{
  "head_dim": 64,
  "vocab_size": 38562,
  "activation": "tanh_gelu",
  "norm": "layernorm",
  "norm_place": "pre",
  "norm_eps": 1e-05,
  "rope_base": 10000.0,
  "qk_norm": false,
  "parallel_block": false,
  "grad_clip": 2.0,
  "schedule": "wsd",
  "batch_tokens": 131072,
  "doc_mask": true
}
MLP neurons of a small language model. Each row is named by its layer, matrix (up: input weights) and neuron, and shows model dimensions 400-495. Each number is 128 + 24 x the weight over its row's rms, rounded and kept within 0 to 255.
After each neuron's rows, "fires on" lists the tokens most often at its 100 highest values on Wikipedia text that the model never trained on.

L3.up740 [125  85 117 129 123  91 112 126 120 196 104 127 118 126 127 131 129 189 139  85 119 149 100 112 123 106 146 120 113 153 141 113  94 130  97 123 119 168 161 149  79 143 129  93 133 154 155 165 112 151 132 138 107 116 140 125 170 125 141 167 101 144 106 157 121 135 167 134 125 202 138 129 104 120 152 104 155 100 120 156 146 128 100 154  89 127 100 171 209 129 153 104 109 153 117 146]
fires on: " |", "bert"

L3.up2044 [ 98 118 160 139 127 140 115 136 129 125 121 136 110 142 100 151 110 169 127 104  85 173  91 133 153  97 126 122 130 119  98 145  89 137 127 138 116 112 119 122 165 111 101 132 150 136 139 114 139  93 100 121 143 126 156 143 168 140 120 128 127  90  93 109 139 149 103 127 138  99 153 134 102 130 105 162 132 117 134 151 154 119 123 120 130 110 155 115 167 110  97 149 119 101 112 110]
fires on: " (", ",", ".", " |", " Uprising", "up"

L3.up330 [ 99 113 131 117 129 150 154  68 147 148  68 110 122 120 106  79 160 132 101 100 102 117  94 114  53 159 102 144 142 169 138  95 146 137 144  97 115 107 129  96 165 127 162 144 149 115 101 158 130 145 173 109 118  83 143 133 161 110 121  95 116  87 145  74 118 151 124 141 167  91 148 104 189 163 130 126 124 132  98 146 147 100 129 146 100 118 154 114 131 143 106  89 124  76 131 117]
fires on: ".", " the", "-", ":", " a", " from"

L8.up380 [123 157 130  69 130 166 169 137 109 112 122 124 160 104 144 135 151 108 112 115 120 140 116 118 154 163  92 131 109 120 109 112 148 153 151 150 130 146 166 112 123 102 126 164 109  92 105 107 112 147 108  92 154  82 156 114 100 146  92 131 188 101  93 163  95 117 140 117 118 137 102 149 106 121  88 121 196 114 119 155 127 177 152 154 141 153 113 132 134 162 157 130 138 172 168 131]
fires on: " |", " of", "=="

L8.up14 [132 107 139 101 133 119 135 111 110 151 119 119 139 108 135 124 129 138 170 118 168 106  96 108 110 120 147 136 158 142 146 104 154 144 116  94 117  94 146 110 106 106 127 122 122 124 129 117 104 145 101  93  62  97 188 145 109 129  96 172 167 121 125  84 124 145 137  97 160 125 114 127  82 108 109 112 178 107 149 126 131  95 131 138 115 114 168 116 117 156 115 140 125 111 118 123]
fires on: " |", ".", ";", " of", " in"

L8.up1448 [154 126 135 131 114 113 157 173 142 114 144 140 110 131 135 147 140 167 166 117  74 114  97 143 164  73 126 160 100 145 141 132 141 139  61 137 128  94 112 180 140  79 116 150 144 129 112 102 122 116 111  51  92 131 148  97 175 126 121 143 130 166 138 142 108 146 131 127 128 141  84 114 110 135 100 121 135 112  78 112 191 124 126 137 169 184 169 136 119 121  96  88 107 128 128 144]
fires on: ",", " for", " Gour", " and", " &", "rys"

L8.up1216 [105 119 130 137 156 119 140 149 150 137  92 123 149 143 151 135 112 125 145 114  97 111 136 134 140 136 142 126 121 120  82 112 146 181 138 164 160 109 156 112 102 143 139 125  91 167 164  99 130 143 157  95 173 128 119 138  75 138 133 133 100 165 147 120 133 158  91 137 103 114 155 125 107  96 157 108 115 132 127 106  97 118 126 146 132 148 127 133 117 101 213 136 115 147 128 144]
fires on: ",", ".", "-", ":"

L3.up867 [109 150 127  74 153 145 153 154 135 127 144 117 119 108 142 129 138 129 128 149 147 126  89  95 160 114 124 142  88 180 126 121 139 160 154 190 131  87  78 158 109 122 115 127 131 123 111 148 138 123 118 130 121 164 123 144 155 167 161 127 141 158 132 137  88 116 120  96 174  96 120 117 100  70 183 156 113 133  90 150 158  82 149 151 131 164 126 140 134 112  96 129 100  90 113 118]
fires on: " and", " or", " March", ","

L3.up965 [125 138  91  65 101  97 179 145 137 130 109 100 144  96 112 116 142 110 175 125 139 119 127 122 188 126 126 139 120 139 108 136 101 138 125 125 207 119 125 126 126 154 143 138 140 120 128 140 135 107 106 108  89 133  96 149 116 128 107 116 165 148 100 125 159 170 175  99 164 100 140 124  94 129 137 102 174 100 124 130 129 121 132 126 127 117 142 131 110  99  98 140 127 121  89 100]
fires on: " for", " |", ","

L3.up579 [140 125 128 146 139 139 114 164 126  68  95 139 152  99 130 156 127  67 123 108 120  82 126 140 108 140 119 119 128 128 107  94 105 118 175 172 117 143  98 128 105 151  52 134 150 115 178 123 143 113 126 115 131 126 151 147 155 111 103 146 139  75  98 105 131 122 107 144 144 117 168 120 129 129 111 143 141 127  84 131  87 120 117 122 139  85 103 134  95 144 116  95 193 120 152 104]
fires on: " his", "'s", " |", "son", ";", " and"

L3.up1424 [139 129 163 134 113 121 146 156 152 145 120 138 161 164 103 126 107 101 112 122 129 108 123 130 108 116 135 150 123 135 106 130 146 169 107 106 111 130 110 154 151 102 109 161 120 107 116 111 174  92 134 138 133 115 129 134 128 142 143 130 149 107 143 142 157 106 157 140 114 154 109  96 139 149 135 123  97 116 119 132 158 142 116 131 162 116 124 118 140 136  69  93 141 109 154 117]
fires on: "."

L8.up834 [142 121 111 134 122 149 172 135 160 113 151 133 120 146 107 113 174  98 167 130  79 106 141 143 110  77  97 121 132 119 127 128  79  93 137 141 133  81 103 143  95 140 129 124 123 145 115 105 108 124 133  77 136 116 177 144 119  90  82  94 186 115 104 157 115 131 106 114 149 144 159 136  99 133  78 117 116 144 118  79 110  89 120 113 141 142 137 103  80 123 128 123 162 112 149 154]
fires on: " the", " (", " his", "'s", " set", " |"

L8.up281 [ 71 127  94 129 113  93 114 132 119 150 133 131 140 117 123 154 112 123 156 131 156 150 107 112 156 189 101 172 162 131 135  95 114 138 116  81 112  73 131 109 130  97  96 101 105 129 160 117 150 112 144 104 116 148  79 100 137 113 122 112 105  94 107 135 128 114 104 129 122 149 113 148 114 147 148 107 140 162 201 114 124 117  87 143 102 111 129  98 128 109 126 115 157 142 156  84]
fires on: " with", " C", " of", " the", ".", " by"

L3.up1275 [121 145  89 129 100 161 134 128 146 131 121 114 122 127 129 118 171 138  87 122 100 113 178 115 154 121 108 123 129 112 143 122  82 102 124 126 156  96 152 163 134 110 104 139 134 134 129  84 131 148 123 130 130 101 110 173 151 133 135 180 124 125 159 146 109 119 160 129 125 105 136 122 158 154 119  97 143 133 107 157 151 149 154 165 109 105 117 132 145  96 152 104 156 122  99  76]
fires on: " and", " the", "\n", "-"

L3.up1798 [115 120 133 162 132 113 130 128 125 100 106 168 145 136  88 151 126 114 103 110 181 160 113 142 101 119 157 130 147 114 152 147 109 106 105 128 124 140 118 171 125 119 130 114 108 169 101 155 148  86 138 152 103 126 119 117  96 139  96 187 120 143  96 134  82 181 173 135 130 136 140 191 108 130  85 158 109 111 137 175 117 178 121  85  66 169 122 152 111 114 110 157 143 137 119 127]
fires on: ",", " m", ".,"

L3.up1279 [141 162 126 121 112  92 154 142 128 145 135 126  72 144  96 145 113 135 140 135  86 178 136 143 146 149 114 104  95 122 121 100 110 111  77 108 163 135 155 152 142 133  90 120 125 125 127  86 185 154  87 125 149 107 116 146 146  97 137 121 124 118 105 121 118  71 146 103 129 131 122 132 140 113 131  82 125  69  98 153 135 119 153 118 129 145 162  86  99 109 108 125 101 137 153 145]
fires on: " and", " &", "–", " to", " |", "j"

L8.up734 [121 130 137 105 130 156 191 135 160 144 108 155  77 132 153 160 124 149 105 121  91 126 111 133 156 151 135 113 128 112 145 140 139 175 102 127 133 137 114  82 141 102 119 101 125 114 125 169 107 146 129 115  94 159 152 131 141 159  90 122 142 129 105 152 134 104 120  88 109 137 125 152 149 106 115 105  87 125  99 144 140 162 128 149 117 113 152  91 130 135 139 115 159 137 118 149]
fires on: " |", " (", "°", ".", "′", ")"

L3.up933 [142 149 144 139 149 139 132  91 158 106 112 108 110 145 160 141 113 117 157 141 143 118 113  73 122  98 146 126  98 144 155 124 104 123 117 137 125 144 116 169 175 121 101  94 183 123 164 150 151 117 129 147 153 163 168 126  79 142 139 106 142 144  86 134 141  92 114 123 152 134 162 121  82 118 132  92 141 150 152 120 160 175 145 127 117 134  90 117  92  93 136 130 141 111 121  68]
fires on: ",", ":", ")", " –", ";", " to"

L3.up958 [119 150 158 116  99 146 131  94 137  97 170 152 155 130 113 133 109 145 143 146 127 132 113 111 147 124 162 143 140 178 127 130 184 104 126  66  92 115 134 111 150  88 137 170 121 168 106 173 157 104 109 134 153 135 192  89 128 137  92 141 147 130 102 100 155  86 138 144  98 136 152 141 108 122 113 148  86 141 121 153 156 163  88 126 123 138 164 123 132 155 104 118 120 147  94  85]
fires on: " G", "G", " K", " c", "."

L3.up1745 [117 172 134 137 139 123 137 135 146  95 145 119 130 128 121 135 119 101 131 138 132 153  61 126 107 160  95 134 110 131 138 107 129 102 143  89 142  92 133 121 100 107 157  95 125 129 113 126 131 152 126 158 141 160 119 104 165 111 137 135 156 127 121 144 110 137 134 131 136 120 125 145 109 134 118 161 159 121 128 109 127 103 153 157 107  96 115 116 108 148 117 153 140 132 145 150]
fires on: ";", " -", ":", " –", "-", " |"

L8.up1788 [104 147 139  92  82  78 169 122  97 144 131 136 177 137  96 135 127 143 105 132 138 141 122  97 201  98 143 172 134 156 120 152 148 155  99  99 178 140 153 145  81 158  99 149 117 112 116 117 106 143 171 144 127 117 106  96 141 143  61  98 167 146 104 156  87 158 103 166  97 157 128 149  95 109 102 122 139 147 118 124 136 155 111 133 140  95 139 163 107 149  79  97 121 117  90 113]
fires on: " |", " L", " /"

L8.up1500 [170 110 100  95 124 166 132 134 129 121 102 143  99 135  78 111  88 127 139 144  88 150 114 158  98 166 102 196 130 126 119 125 132 151  93  87 159 142 165 133 103 109 137 137 151 113 149 114 139 133 150 112 143 149 131 151 139 164 114 101 107 120 135 122 143  95 128 164 152  99 100 119 137 139 132 104 131 133 103 133 142  88  39 105 145 105  90 119 158 141 134 169 175 129 120 145]
fires on: "\n", ".", "A"

L3.up656 [103 135 131 109 101 120 150 144 167 103 126 150 125 134  86 125 132  88 118 160 166 158 147 139 112 111 145 138  97 143 110 156 150  81 113 152 126 110 117 120 123 123 150 136 114 123 144  99  90 111 148 120 121  86 137 118 111 117 145 145 160 128 143 172 138 144 165  98 123 125 116 144  73 111 117 121  79 106  87 119 172 151 140 132 120 115 140 108 124 144  93 140 127 118 136 123]
fires on: " only", ",", ".", " |", " just", "%"

L3.up235 [117  86 108  82 103  89 113 100 184 142 102 133 147 134 145 120 159 128 178 129 144 112 107 122 130 141 162 181 148 168 151  91  81 106 101 141 131 133  91 137 143 154 137 112 139 114 104 190 118 172 139 145 100 110 162 174 140  83  99 108 102 127  99 173 127 114 137 133 158 116 115 163 110 141 156  79 125 131 114 112 157 144 130 100 143 137 113 133 117 113 118 106 138  64 154 127]
fires on: " (", "\"", "),", " –", ",", "]/"

L8.up1034 [166 107 104  51 133 111 101  91 151 114  89 162 121 169  96 120 125 151 131 148 165 140 152 160 152 115 102 180 141 141  78 118 153 117 150 122 109 148 188 132 127 156 102 122 122 132 116 128 139 118 150 118 179 138 133 125 164 124 120 165 130 141 108 146 105 131 117 129 119 118 138  87 129  91 144 159 160 178 110 150 138 108 104 129 135 136 138  82 137 173 117 148 114 114 119 106]
fires on: " an", "|", ",", "\n"

L3.up1648 [135 115  89 133 120 129 131 156 132 140 146  98 152  85 134 109 113 133 123 145 147 116 145 105 169 182 112 127  99 125 129  92 116 139 148 135  81 102 135 144 105 131  92 136 140 134 180 160 107 116 135 135 147 171  91 132  91 133 155 135 109 150 115 150  51 155 107 107 104 125 110 148 133 125  96 111 136 149 127 129 140 116  95 101 134 118 118 153 145 109 126 126 153  65 146 139]
fires on: " |", "ologist", " Count", ";"

L3.up1902 [125 108 127 104 164 160 132  98 123 112 120 129 170 143 128 110 156 119 157 117 169 167 121  84 105 100 126 166 160 130 138 121 105 131 140 101  98 164 116 162 103 130 118 143 116 141 132 152 127 114 109 132 138 164 128 194 123 126 140 145 119 131 113 141 147 164 116 108 151 136  91 145 146 136 153 130 111 114 154 175 153 150 162 102  99 117 134 117 104 128 135 105 176 113  93 104]
fires on: "),", ")", ",", " to", " is"

L8.up1376 [ 96  97 137 149 135 147  99 150 170 121 102 122 133 139 136 165 100  95 166 157 128 142 105 141 165 121 141 137  92 173 116 126 112 137 110 145 134 126 176 102  98 114 138 139 140 114  78 125 127 135 127 110 100 123  99 186 128 125 128 134 120 128  97 109 136 137 133  95 136  93 138 109 129  91 170 146 104 130 134 110 120 124 105 171 138 129 137 147 134 116 195 137 136 136 165 136]
fires on: ".", "-", "–", " #"

L3.up1223 [159 134 128 110  84 139 186 123 114 101 122 107 126 106 117 121 160 115 141 144 146 109 140 102 106 126 171 119 121 121 125 127 108 137 120  83 126 114 131 140 129 133 144 127 135 112 209 121 108 154 126 126  89 123 123 128  91  59 103 122 117 112 172 126 133 144 130 139 131 153 150 147 147  69 113 128 137 116 156 127  93 115 167 128 147 132 141 161 114 163 123 132 182 120 112 146]
fires on: ".", " |"

L3.up822 [148  91 142 116 148 127 101 155 119 148 123 119 126 119  99 159 159 179 159 109 127 160 104 114 124  76 115 145 139 137 130 136 135 133 116 116  92  98 138 144 133 141 153  90 107 170 120 100 104 141 119  93 136 122 130 101 136 119 156  85 135 132 142 110 122 128 149 122 120 147  83 131 107  89 138  97 121 142 119 139 140 154 111 113 163  98 107 145 109 136 160 136 149 117 120 121]
fires on: " and", ",", " to", " These", " of", " |"

L3.up1270 [137 157  94  82 123 154 142 112 154 119 106 105  92 140 111 122 133 134 112 147 115 137 147 131 124 130 106 120 130 145 120 139 149 166 108 134 136 128 142 119 118 161 134 157 132 148 116 141 153 137  98 162 141 138 145 117  95 156  63 106 100 111 100  96 128 119 158  78 120 107 119 107 108 137 109 156 109 167 119 161 150  99 133 159  90 111  96 113 130 139 119 149 155 170 105 141]
fires on: ",", " |", "."

L3.up1429 [134 112 131 125 118  98 106 129  88 148 158 141 152 133 148 150 130  95  98 117  27 137 137 114 137 159 151 113 168 121 161 122 132 154 141 131  92 163 153 124  95 136 159 142 164 104 102 193 158 109  93 137  97 139 102 101 158 138 153 180 122 101 154 132 146 185 125 107 158 142 143 112 126 116 123 136 123 132 156 146 124 135 119 110 103 125 105 116 128  91  85  86  86 132 103 123]
fires on: " |", ":", " Q", " p", " SL"

L3.up731 [126 116 138 124 142 149 171 142 144 148 139 136 161 116  90  85 116 124 115 148 134 128 124 144 109 136 143 167 163 132 129 105 155 130 117  88  67 124  73  79 126 128 116 140 120 118 109 153  96 112 107 113 104 166 140 158 166 120 128 100 111 153 121 133 125 141 113 110 165  97 169 124 140 129 146 133 130 146 190 154 108 146 119 163 121 192 154 103 106 100 126 115 160  87 119  78]
fires on: " as", " 2", " 1", " of", " 4", " |"

L8.up44 [111 151 182 151 108 137 122 155 169 122 106 121 164 158 118 113  93 169 157 143  82 115 123 146 158  96 133 175  96 125 165 150 106  92 143 124 126 141 148 126 145 146 179 120 145 163 104  84 136 142  96 145 142 130 157  80  87 121 160 136  94 102 136 138 102 139 154 146 181 148 146  79 119 119 140 118  84 130 158 109 129 105 111 143 124  94 147 126 134 138 178 133 133 105 118  93]
fires on: ".", "16", "-", " ("

L3.up1881 [127 134  92 122 142  94 122 163  93 118 115 143 168 102  90 138 111 102 163 151 133 158 134 162 143 128 120 145  99 135 193 156  86 181 142 116 137 155 112 167 119 123 157 125 132 133 133 130  95  81 120 169 134  84 126 112 169 150 135  84 102 135 114  91 123  92 129 119 146 101 149 122 116 138 106 143 163 126  98 155 150 116 122  99 128 164  86 130 121 112 115 117 128 144 159 122]
fires on: " 7", " until", " 9", ",", " |"

L8.up1239 [136 133 102 131 117 107 101 153 124  66  94 174 154 120 113 144 113  89 105 140 117 123  82 126  99  86 145 154 124 155 153 139 156  87 116 120 151 109 105 122  98 153 103 126  66 116 166 170  94 119 140 138 125 144 139 112 131  92 147 145 118 147 134 121 142 138 112  68  72 136 111 116 150 139 128 152 162 132 105 165 135  98 101 150 134 125 160 144 148  82  99 104 134  72 135 137]
fires on: " as", " As", " \"", " (", " in", "As"

L3.up1255 [111  84 163 116 122 143 141 126 155 160 142 130 164 128 103 121 146 131  84 148 124 119 149  59 128  90 142 137 145  83 141 118  91 129 109 106 132 151 139 132 111 153 142 113 104  88 127 155 105 116 160 117 158 121 148  97 161 143 127 133 124 158 150 146 141 157 190 157 134 105 140 152 120 129 105 136 114 127 183  89 132 112 121 164 164 101 128 105 157 134  88  96 123 105 104 109]
fires on: ".", "00", ":", "30"

L3.up808 [ 89 108 177 103 166 121 100 111 130 138 106 129 141 118 115 117 151 165 119 124 131 147  80 121 147  66 102 117 127 137  93 149 127 171 124 101 141 111 124 124 123 166 125 112 153 136 162 146 141  75 106 112 124  94 164 124  99 126 138 128 131  90 129 131 126 137 141  92 146 107 166 149 161 165 151 133 139 108 129 115 122 120 100  83 122  89 119 152 126  89 146 131 113 122 112 140]
fires on: ",", " (", " University", "conn", "le"

L8.up1932 [157 163 117 114 121 116 133 137 107 156 127 149 137 140 144 162  96 142 133 153  82 120 146 100 105 145 140 133 100 126 149  74 132 133 144 127 129 141 110 144 113 140 122 130 111 112 128 149 107 161 133 117 118 136 141 132 125 124 168 133 124 121 106 160 114 143 141 122 128 171 117 142 149 106 121 150 121  87 116 122 176 156 169 161 159 105 151 139 146 115 128 122 136 144 193 182]
fires on: " |", " number"

L3.up1545 [131 135 110  94 132  96 137 112 134 100 129 149 155 111 142 151 113 131 112 165 115 152  95 106 157  82 108 193 118 145 157 158 174 121 133 133 106 120  87 132 109 116 100 151  68 171  99 125 150  83 119 164 122 115 103 119 154 167 135 165 171 140 134  99  96 121 119 142 137 168 111 148 117 102  79 147 133 128 118 164 132  98 119  98 142 137 110 145 122 103  80 132  95 159  96 102]
fires on: " in", ","

L3.up1025 [115 161 118 108 167 133 145 157 186  93 115 140 155 136 132  96 104 115 146 117 116 122 109 122 150 158  90 123 145 112  96 135 109  98 119 183 112 128  84 169 122 114  95  95 121 119 177 148 150 140 105 135 133 117 103 147 161 136 112 162 151 135 139 140 118 104 132  88 129 108 126 161 119 110 152 142 175 117 117 162 136 126 174 102 169 156 118 107 143 113 126 123 144 153 124 134]
fires on: ",", "'s", " and", " those", "S", " /"

L3.up1058 [ 94 109 151 153 124 168 152 105 124 126  77 124 142 165  71 181  68 135 102 107  97 161 119 127  86  97 119 114 133  98 124 128  57 151 126 169 118 140 100 110 149 133 135 147 128 139 116 137 112 103 133 160 125 137 153  90 180 104 133 122 120 166  99 141 130 155 172 160 128 150 165 106 168 152 118 108  90 125 118 130 107 160 139 124 151 115 138 115 129 183  96 126 100 121 139  91]
fires on: ".", " un", "ro", " most", " la"

L3.up838 [136 119 124 123 142 161 162 181 162 147 105 128 121  72 105 137  85 140 116 135 126  92 131 146 157 117 132 148 141 158  72 121 157 133  82 134 167 114 162 132 135 171 137 123 132 103  91 173 138 160 122 127 120 137 101 120 131 143 140 174 129 141  77 136 123 111 109 117 138 113 131  96  99 102 138 107 134 149 101 121 165 118  91  68 185 115 130 109  75 150 129 140 122 172 124 143]
fires on: "–", " (", " |", "s", "\n"

L8.up1403 [130 139 108 118 149 157 123 149 134 126 140 157 129 119 122  90 108 115 159 191 165  87 120 143  88 123 118 202  85 133 141  98 119 120  80 172 154 141 105 144 158 132 130 132 102 143 162 145 105 120 138 107 143 131 153  88 133 126 125 157 167 120 175 156 137 143 123 106  95 111 128 152 130  88 173 135 142 168 119  83 135 116 182 152 169 138 146 104 107 141 108 140 121 109 142 140]
fires on: " \"", " W", " Y", " '", " G", "-"

L3.up994 [ 88 114 148  95 137 134 138 111 156 129 144 142 114 104 161  91 140 130 138 114  85 107 108 152 114 140 107 125 108 137 170 118 144  88 141 113 158 146 100  94 147 137 145 107 155 107 101  95 149 117 113  94 130 170 112 131 157 141 116 100 147 110  88 157 129 146 106 122 140 119 148 111 123 130 102 109 105 137 137 128 114 147 103 151 146  95 128 151 123 154  94 106 102  92 110 128]
fires on: " and", " a", ".", " an", ")", " is"

L3.up1414 [165  96 127 127 131 129 152 157  93 132 179 138 133 102 136 112 138 163 116 117 105 105 138 142 144 173  90 102 130 125 177 125 113 141 107 175 175 113  93 102 110 133 141 159 168 136  98 133 143 132 147 159  83 142 135 149 109 112  91 147 106 144 159 137 118 154 146 153 164 162 146  97 135 170 150 100 136 150 105 148 154 156  94 154 143  79 112 118 101 120 132 114 123  97 134 124]
fires on: " |", " the", "\n"

L8.up1358 [160  98 128 159 134 159 108 155 151 163  86 156 109 115 182 128 147  83 130 111 118 163 120 111 162 152 155 108 113 157 170 106 120 102 150 145 131 124 123 127 141 132 117 144 115 122  94  69  88  88 118 143 100 127 134 156  53 127 137 137 167 143 144 126 109 111 166 119 175 103 112 144 106 111  99 142 126 148  84 108 125  89 146  87 131 135  74 136 169  98  64 107 135 110 100 177]
fires on: " |", " finished", " +"

L3.up641 [127 115 150  73 139 138 120 142 160 103 122 137 174 150 130 146 109 145 149 108 131 126 170 122 152 144 122 150 141 122  97 145 154 143  86 132  80 153  92  97  86  94 106 157  90 108 107 142 119 156 148 116 121 121 162 135 138  86 148 147 142 144 120 137 166 101 101 136 118 153 163 103 117 139 159 125 131 120 160 103 106 139 143 204 136 140 146 175 141 126  83  95 138 153 106 122]
fires on: " to", " from", " a", " as", " |"

L3.up1426 [ 94  96 147 141 100 171 100 137 159 132 127 141 164 143 169 151 116 122 138 130 113 101 103 107 144 113 124 129 122 155 101 112 112 128 107 103 107 119  77 137 144 157 152 137 135 146 146  96 116 148 131 153  99 124 114 114  80 102  94 125 184 137 105 110  73 103 161  97 152 123 128 108  94 126 159 118 116  99 106 131 160 144 164 110 144 132 134 145 120 118 144 111 103 113 122 135]
fires on: ",", " one", " the", "),", " 0"

L3.up352 [159 141 173 146 157 106 116 124 146 123 114 148 151 106 117 126 130 142 137 179 140 144 105  81  95 149 163 134 113 136 116 160  95 203 116 121 128 105 148 125 117 120 187  96 166 124 147 170 109 106 131 131  98 129  87 125 129  75 139  91 144  86 128 120 104 168 187 129 157 117 141 176 128 114  93 121 121 154 145 108 150 140 123 157 150  69 121  94 139 152 117 135 168 113 158 118]
fires on: ".", "-", " ("

L8.up1519 [158 129 122 150 136 119 189 107 124 135 156 182 137 153 136 151 138 110 137 107  82 130 104 114 181  99 147 101 157 151 135 111  93 115 126 113 144 122 100 115 127 107 132 164  96 116 149  85  89 139 140 111 148 116 122  91 157  92 155 110 138 108 122 103 172 108 153 114 171 146 153  91 161 123 125 148  92 155 114 151 121 139  95 146 161 152  76 143 144 109  96  83  96 156 105  96]
fires on: ".", " +", " |", " −", ":"

L8.up206 [ 98 118 118 104  79 137  83 152 136 103 136 143 168 149 119 165 109  67 126 106 131 122  87  76 119 129 142 119 101 161 145 129 104 143 113 145 117 115 113 153 133 104 144 124  83 124 104 116 133 126 150 108 101  98  89 110 110 166 128 147  92 110 118 130 103  88  92 106 148 162 125 127 123 131 128 140 143  90 125 168 143 153 129 145 121 147 108 136 146 150 105 136 131 115 139 113]
fires on: ".", "==="

L8.up1835 [ 96 113 142  91 168  95 144 105 172 115 126 136 143 135 158 136 149 123 140 100 114 169 170 101 153  99 124  98 145 125 128 104 144 132 133 125 102 120 146 162 107 127 107 110 125 136 134  97 120  81 141 124 140 110 153 109  97 115 107 128 192 143  86 143  98 136 108 119 109 160 174 105 102  74 108 100 167 157 139  85  77 150 105 134  86 117 112 127 119 172 102 131 131 119  81 115]
fires on: " the", "'s", " a", ".", "sc"

L3.up1619 [102 117 139 130 149 114 138  93 127 116 153 104 133 152 142 115 148 114 147 113 160 126 115 120 123 161 149 123 139 168 145  92 177 149 144 118 104  84 101 137 137 114 156 122 108 119 138 133 120 134 112 132 126 114  91  96 155 101 162 101  80 130 151 126 125 164 150  93 131 133 104 133  89  86 136  82 155 113 111 135 167 146 110  94 122 100 141 137 105 124 129 124 146 166 166 134]
fires on: ".", " of", " and", " to", " with", " get"

L8.up791 [135 111 167 131 113 114 120 157 140 134  97 110 125 114 135 126 123 125 168 106 135 125 111 164 126 106 159 132 167 133 102 112  89 140 192 137 144 135 141 165 118 135 132 128 169 104 118 123 132 124 155 147 143 130  83 145 121 116 144  98 161 126 138  96  95 135 151 102 155 143 114 165 139  86 155  70 152 135 104 112 126 113 114 122 135 158 143 124 187 112 158  87 106  88 112 181]
fires on: ":", ".", "–", "°", "′"

L8.up101 [132  92 157 153 131 113 114  89 150 155 127 138 120 175 135 168 129  63 121 110  98 125 127 132  96 123  89 178 122 138 151 107 117 158 129 136 105 155 142 143 133 151 142 151 115 113 111 129 119 139 118 106 127 124 117  67  89 137 116 142 100 114  93 142 151 178 112 104 142 105 115 135 114 127 101 110 184 130 120 127 141 115 114 125 177 119 114 145 113  95 125 165 149 111 132  87]
fires on: " of", " with", "|"

L8.up2015 [ 95 126 116 156 175 124  87 110 133 115 113  97 163 134 104 137 107 111 131 145  81 128 122 163 127 123 145 146 138 143 105  78 117 167 143 185 146 118 151 127 141 122 122 124 138 140 147 125 124 115 152 133 150 118 117 120 143  67 142 133  99 156  86 111 117 144 184 141 155 122 175  89 104  83 116 137 129 142  97 152  93 121 130 125 125  99 152 122 123 101 151 101  80  80 103 146]
fires on: ".", ":", " 15", "-"

L3.up394 [140 110 101 109 143 107 117 126 119  92 144 101 179 160 121 131 119 144 115 134 189 102 125 127 185 104 101 133  93 164 143  94  93 117 136 105 142 142  74 128 145 103 115 102  89 159 131 138 130 131 138  81 116 106 137 127 160 143  83 156 122 162 159 115 125 132 154 147 135 143  98 145 104 112 115 170 140 121 183 137  96  88 126 162 140 146 132 113 127 135 121 160  97  96 135  85]
fires on: " \"", " '", "\"", " |", " “", " —;"

L3.up428 [118 129 110  80 134 127  94 115  98 101 174 144 103 138 113  93  83 146 164 148 125 136 106 153 125 145 105 114 142 153 139 107 120 131 102 112  91  88 130 121 119 161 125  83 151 118 173 104 122  99 146 121 136 154 118 117 136 124 141 109 120 138 119 122 115 137 161 149 118 131 130 114 134 144 117 112 126 149 138 121 141 132 174 122 122 112 160 125 137 147 137 150 168 102 127 126]
fires on: " |", ";", "ikos", "akers"